{
  "n_kv_head": 2,
  "norm": "rmsnorm",
  "norm_eps": 1e-06,
  "attn_scale": 0.177,
  "init_std_qkv": 0.0274,
  "lr_head": 0.00954,
  "schedule": "wsd",
  "decay_fraction": 0.666,
  "batch_tokens": [32768, 65536, 131072],
  "z_loss": 0.0001,
  "train_tokens": 680300000
}
MLP neurons of a small language model. Each row is named by its layer, matrix (gate and up: input weights) and neuron, and shows model dimensions 32-223. Each number is 500 + 40 x the weight over its row's rms, rounded and kept within 0 to 999. Numbers have three digits each. A neuron's up and down rows have the sign that makes its largest values positive.
Before each neuron's rows, "fires on" lists the tokens most often at its 100 highest values on Wikipedia text that the model never trained on.

fires on: "E", "s", "bel", "bl", " Bri"
L3.gate503:521494520425413506486564540581469492569568483543470557486604542499470550600519495512483534518474508450442482549531480554485434515493493476479449532495532512508432497525514521503502536509478475466492437549528488473531545486493525593490541511533542460549509492520493567491524397474529464547583467579520431515547486481494485522483507540474474568515460454481453549422514410535493517507443521485518508533565486462487475477495398562512501412541515438485463579497565499445506421514496434507487486506497578497548545492510523558469560508469498538439511468492482503500493507499499470473
L3.up503:535432422424464549511571477597535497522494488564528523500507490505500498524482471453446504557513539506563466596469433497502500476534489526526549469511468515501442491536499537531513573514491459503487457495507471403449552494453501482553563472521495471490471432501427556523501436507500473519477482524579455449547460419512486535444477510523454518508464465477471513477527416504478504499499503398615508493531529491485512490532477542546484417656565472479479546548488557449538463479532530472492431447582537471518530509469556542536549481429507500482490467577463521458459484465534470512

fires on: " is", " was", " the"
L10.gate555:494441506498479565517575529501495486504507474491579546385477509443565448498535514484472523548459517482477480447505524489533546529501487477448431497461506521543510492465490442543539468435458479493582497501560509503511456496556471443412459483499482466471464534514543380475489449514548508455459505540502491453483479484532529439559485513478475471530471428496461525540469469488466566547533556509568457539610463524547508562485531499455490481479557553517419447557535476506507488535569506454526508411552514529508561528504523487486476508541496476454518542391454509518572557524537544494
L10.up555:436463507407457475500495541444485518460538535574552513439512471488497530511502509520467430452549529487551508603503497489542482438497528475471503498415486483497505473462446468533513460515498453524469538503503547502462511528496502422468518459441421506479500468539501433515502472474558493540517523531557538493502531532493446435543533511506467416521528525457468575477495507553495606482506526492557435484559500509561490482443491521421509537496560504572438452441526565540469439560522456493533486459476553439546466500497469465481516514578402426468425412460498505471545542535509508499

fires on: " F", "S", " Gen"
L2.gate384:551499543528477483463474490523487506525510494539488507506549520476448539511432549521531521562428485550582471568434481506507468563520478516541396550502519451422439418485548513466556476471472469478514526554475491481493436518445484492433538453541501498477501456555503542480563479479493537531535508526498492516512548469498523378573472456406563497533469562530494498492471567555487503440503519474501522593564497456434542516475508547508456466502538506526495500540543413465450531535516523501503517475509578458548543502526491444532448505542491475541449460496547456494486517431509455454
L2.up384:484442491530566433508469482518527472473481444455497480521526472540492555493473502453486489543454470618553492558464519468498485508511466493525493511486478454462484530520522504533522495439490481508489545528510515463448469587542467523422544457446541501484495466488565542409553483504499533519591496520483488505552537459498603429510570484438532465558519446523456420520461510499487534473540489522508485516543457498425470542549501500502574452471535494517547539560537433489505479454500456527428502419523478467539494476540468478498427467593490470492450408577487492488481421438484433560

fires on: "t", " Star", "mon", "gun"
L3.gate2:585518529427518470474574531475506565505549507490450554500509498550456521545493507589541503494479440506443427496568526506502439496512547447560503577490515461545467419468511534490477557479565473473460446550454460474533516486459479523518448502475500457536463548453452509534486486485513453580527525528488479489584499453563474527512472530490523500531490536522447488534489469489577507433511471486484502485535482504554485563549458546559428507471398516582495512534457458556513492439477493556491435522444428510511441492576530469522509501365433501507493465461494479496535551541581526455
L3.up2:519565537516520469495572557536462505496531522472443511536494506565510559444481510612498451449533466453460426502524518457473527556511499516526486505594495487575463444481505388484449561477546534436509450535546507500468541514419515566524459477466503465490547493441524469553469536495460439517501544527444521468561479429522505437547489501477479498507460525549480486594496466581469475444545545511484451472530521528552518542498505509526524445471453533475508475511500454523528549399537511481528421572536460485504509522523549514443508505424445477488560513465483454456504549563514554470

fires on: "d", "ed", " described", " to", "es", "s"
L3.gate163:505526500494498543466498563492519560475545465561457467434482550502487528548566540512479470529524532503458524503528507569454500553506466503507379562502547512547509500472510515400563503417562472444427509505518553515514511522411557490483425546526502455467504492527510531422530509536545492492555489498508504470461449477499554466508628549481475494455508422460507481490530424516454508521453483410549445549550488450461444506510567520498521507440476464502479409472516487474513505594577497529578445505531526567493530464531499513494444452450475551502496541501503523472467550470446505472
L3.up163:553524490485539551516547477552497503505472537504482465433555497548477530476564514516504507443517498530533481525505527515451476550534524506515497496464516562563488539413543555453490540496456433499450472485480534502542529536487528424509483488536487436484553459476443573572537458518509412511537517482541474528363511483459524492547462532543491474493451490526548545553461460502533529459459561524526440491491507466469497544540538525466448569396460485519594575425519487427497464480457472547496475515477560499535506546523507537576547459476456500474453524513507534499551558491492497520

fires on: "ed", "ly", "y", "es", "ry", "ity"
L2.gate14:484548451528513497470550452494536471470556569473544482516519488480501550550586525447549553467538491437484478401584545490491508484490398534520516553539532395477497480517473484468490434498528495467415457513527532519452472550488414539534487492524508566508536466503457456497508451465526493537511475534537470494515404542524459453522462524488495518512501525498543449493470501579424487508432530497481489453583536503478515508505515504419436624474503394485458521452474522458563503517459472508554536472487547512477516523513511508465480451433495533491524630477459537538495464481496433514
L2.up14:521519390499558496534550470515556543474420570481500532469495517499506478481494477507460518474555514517517518512462579497470481418540582506473558486514505444533497499447511426487499540502522468565392506475527441511542496466464485524458503489526517546484532428428478465506502558459556590494482519475483534491490489519498531548515521526515449558404509483465503468533477476595488508531498523559523521484500572448421592494520430521497503522465539476457538480392516502478491492502541483519429500587521574429515538502548471597581476515496511494605489523437539544513516505454455518511

fires on: " was", ",", "(", "men", " is"
L9.gate492:526508502438546517514519497475607486547486547522489480476475445527478413529519519534452533539500476473475498512492515479517388513450471498529517440532490516514510463528548476474486509581547479514516404513506521475489533462463483459446468579449506511456500500511521518473436521537552553451475477507466519407458465531485539433553496537501514526553528523428550487442479468504428436473475399434590435454569488513534485491492447516475440503520490540517498513426507536521527489571496469522534422464483425508502540465535585412511381511564523523436531513532496481465526559555475523491
L9.up492:508545528501535505511490532485496476522500514524488499508522494509536467504544570509426457558612473511543465496528520450442515411466455453474516505503515528560561566537486445501489482563548526491524526532508548507487479470540456453448488548410532492408546496479509482512527527479522455483537523499478479480416482537476466405527519471509530444516502545496564482476485412531489521494485500391556502548533524539543510539544479499498508471519498581514488564417507608454495513509467521458564580508430515504490416495373568494490489566449489543529492535543540461530562529522478513569

fires on: "ed", "d", " made", " resulted", " decided", "ran"
L7.gate243:549426487456496456461567528510533472531526558565516527507551481441459477547564552502479465553505501499510526494462484526477449472562550533519443576530531455516500465414441496507501471478597468502467502614512541586411547494477481508483588534483524448477507546517532470495483428482471545485643484562506490501518452515463555461491466574508534598491526482453497462525485497530492489505430494559501409457476560515457498466483485539471517481473448447547504495506537464533529506491532523498555519561538510543452584512503470527448494502462534500480507531556503580470492536502482532490
L7.up243:502434535541547464457469539486516534534545531456458460442542546440554501525540513542529503474491447515514518462456525481458476477549466511438474452426494500549468555453549550463460520518441536526500565544556508505413516467474514483487503421484511458542479608471438473548503500543474497507548497467510493517440497530513526505531491560475436563547476490527531498521473448497482515509534404535385509526502441508507532507519459439447571566474494421513413496525556447485448496507557536550496508478501529504501483515506498436449515458521539522508517567490423511605482573479506477486

fires on: " as", " in", " is", " only"
L10.gate304:442501476489520482558570505454542448481502494462511548564563472482440425480417498527535534516452453517568509528545577500520521443535400544457526482576552463564475512486491460523536477446515458529508565509562511496490536501563479457492500549519448446555505490487511505495500443503505512497506459541475431468463544501551474444532551494511466537496493479495509486468449509501382499481531498500553449574522517512511480510481524556499519446387525447516381519526462526455521528429480471466471534457439472491466496520483506470401481508485496531502547501518525509541581486588503484518
L10.up304:403472484453541477436524510507553478474514436464514461507456500512570473508441477572549528466532483436505498496570476477499489494540491454514496483532510512565465490450517474580526419511493485498516524479518519582449489509524562429478553478558510482494560519532457484506529453557459504507538518537437424488508497495505477517498491476562485456517518421451518550374555581449399492503464485482483508566557532535566476560550539558445498461423574444521465465529495468492513520465501502500556508513532478479543556470510430509462492539535565566488577555505554532525537520459493528526

fires on: "ar", "re", "ac", "on", "ob"
L2.gate492:501548614509531528480473546532531482552474523511521496464512488557566504526460503526433495461511536513410514508489564560526457465504503520503489452487564537519498504468480500582567584465468528492545538519434576522503448496489459482532534540494537540476507577446443507476506463498539481599468490501583526542463550585424583457531509500470491444497454531443490537474544427505520541486483519522526488533492529505472538522513462435462437517523537475465530509505480460507456430563495409530469565473544513507534526456579538555501527520450414461477490522513509460522475511535446462447
L2.up492:501463493575565467520566554507502430567591437421548527504560456478468585526514508543476531461579499561514525512494517479478524446492503515510481461535486478417550504513553478603522514501498460476459509479527514500472463572501524550493537494500488421509540524483466522498484502506493562506466511578483548472452499439533488442547500541538375528464472480470449538485548467461490464462471496448489471510490493462550509506529481469476518486466500477486531514486486438490516545595491422506412488450545467527498553433650481531492506568528479497427516513476534461454522461463522461482

fires on: " Bo", "bel", " man", " Bri"
L2.gate45:537483474486515500508521501455508465560520477508427521503522521491460531531533522543441522506501512447537446513447489484492481433457487506498488537469539498464460476558480513467497552522593444437496455510522565487479507460508523508488549543553469415543470532441481533561501449471500419494560468521506458498519453422473532513524461504469451491523524474495505521507513531512578471485429485444426515422520485474493479492487362507506491461470479428584530493526545401449588472452453478628552439518471394505512550520526556539534474542490509546447436468518492509458544515427493428475
L2.up45:540540454573471512513474534518501458545485509501465476512518495531448470502501503545536594456502481546540486560611489460422518507492490482466486475546505505516464426474576570528534496547503472507506542469441521503536497544526593499595484557506479514565457493530535498521498487526528477477477478492560506491466406427529526505573499515482468499477422474513465530501618443466495491571501485560503417519604577439472460458506455463497466493546472443587548600509468524506513493449497512505509495479516501484471430527545484524474589512457487429510489491554391486521521503467536489522

fires on: "3", "1", "2", "4", "8"
L11.gate330:530540532506516457456495582543514506493545469531475516503467464502523540515544432560413508525511503548515527545433486490457526500467396530495527403485494541533524496544522534482542432515507592494572479536490525486522570493486574510491556539478496468401476473540492498573501496513531449495515512473492496450478553467492500499445617487517524546440437453491471516514578539483541521399478464494461444519465480589484528453472506455468471463510500496536535483497534498477469524549575427550511507493481481573507449523516469493431443557547544486522533501525587393510532478517418506440
L11.up330:508456478563561536472481441479554508568571480427453529512573479510438466500487469548492463551427450521491509462436455465451467496425450489542548491500511519513507488481556471523501439526526428516484519425489480477518480516431484493516546509461484455536510511486530496514467462514489562507550424525536539515551560498505522453501436480462464502436490479489523451506439457435512488492440483505470498490482569502486496551518535550467443561552552554565485467454475477506517474428514510523508479562440560509555504556501512576520463404570514603519483511419462495547488532489576459462

fires on: "ed", "d", "ped"
L2.gate489:479558476456464456436481523481454487455493492500465488441460496553538504443504508477511476442481546529405418434451501552486501489532476497498563513455504497518427474497510519437573487484569488477445514487557499540471483494448483509515485475426465483482510547499425504506505479521528446478497524552533403518516426500494500459485562572528506442452596494463447440506480456479516544570475488468449398509536538449439469470485501475549527524457453525583531513526521481546474529528544384540454508565494471502542434516504455458485452472474415453490506478503498524374524545474504496432
L2.up489:480515469459508454446540576538461579463453528486451470496552563525507576556452502572465488490493596460526489491505494536455475456478456494489536503405495442501438520442557522478563541450585479551428470495475529552436480499501520570513470555398532447505572521558565491493556462556522459516585549494473457487536418504495475531535513565525548510504584475494447526556476441560473504520535448544467454505422441469474555472539479510531505511497498566521544500479542533499484516476501472517514515539517519477520524573453465485498483520485546498500516479495445535460466565461522460409

fires on: "hi", "S", "in", "ing", "ight"
L2.gate359:589476544516449467406571488532394487467530511523536508474511499550465500446505546459543408479478496517470492421539442506511513501491436532469491556518545555469444464505461501458454495502502515539560551579562424471471431503502550488524519480515482453487494449560495445495482526504484551466564503444527510489529549541478575475508513517450562541513477546490465528515490480518540571498542466473509480504488518521496528409452479522501528448466531540555420549505510489516503458532505552587509544530503619439470542506489489430517474530438478466490587457446563526435565503497503480437
L2.up359:459502446578533465510535482488486444498445494551415489447453561524469482498536501528532481545421468526435477515474464444486546568541425577488415470555499470505554466492469519466473467534477483450523563537586464456552493556506584489496500473587519469418508592472496503499513501457448563465505485476532519544516495515563528474496513517488527490549389483480450594539501546524515623494523476440437443488556499532504449535534470524511490444467412490539518461496520450485502505532493489498483477492553541406527457475523423467480453495498529547442569494496481517445511539446511485535

fires on: " Ga", "e", "age", "fo", " that", "ER"
L4.gate312:523536529525489516461526598582498463440479527533544534535525522417547526526502550498506520505550445527585530507476525512507465485515543557457513535550525528501474497472521533411469450487440465463493518500447532519505430474578497511514514482527510449493436490499428459537448557383501495547513499483443468471519455532465479477574491441474513587518424494478522470473462475444424510524425483487571486437530495472491447481501460452508483412455524519536489488469441522498509515506445532507507494496470464557526490558558501423497574556469509509512515516514455443506489546525455463384
L4.up312:485491385486459504529526536593467482518497501495471423516516554526539492531473436466444495543482511515547552499567540510498552479502499541536542513521497480511563491492533545540520545514564466507467540444457558530501400501483535507508516534461456437555474499530581465513491551501507475634489579567487461492513428493419534579528525484474474562516495534487445501460551408464514468522496478553542486510474508526480491446505445503528585402424537525506458516471488505431556465468483584523510433446556519489527586559494452462521556527514541531516454506538468422537456470500469502465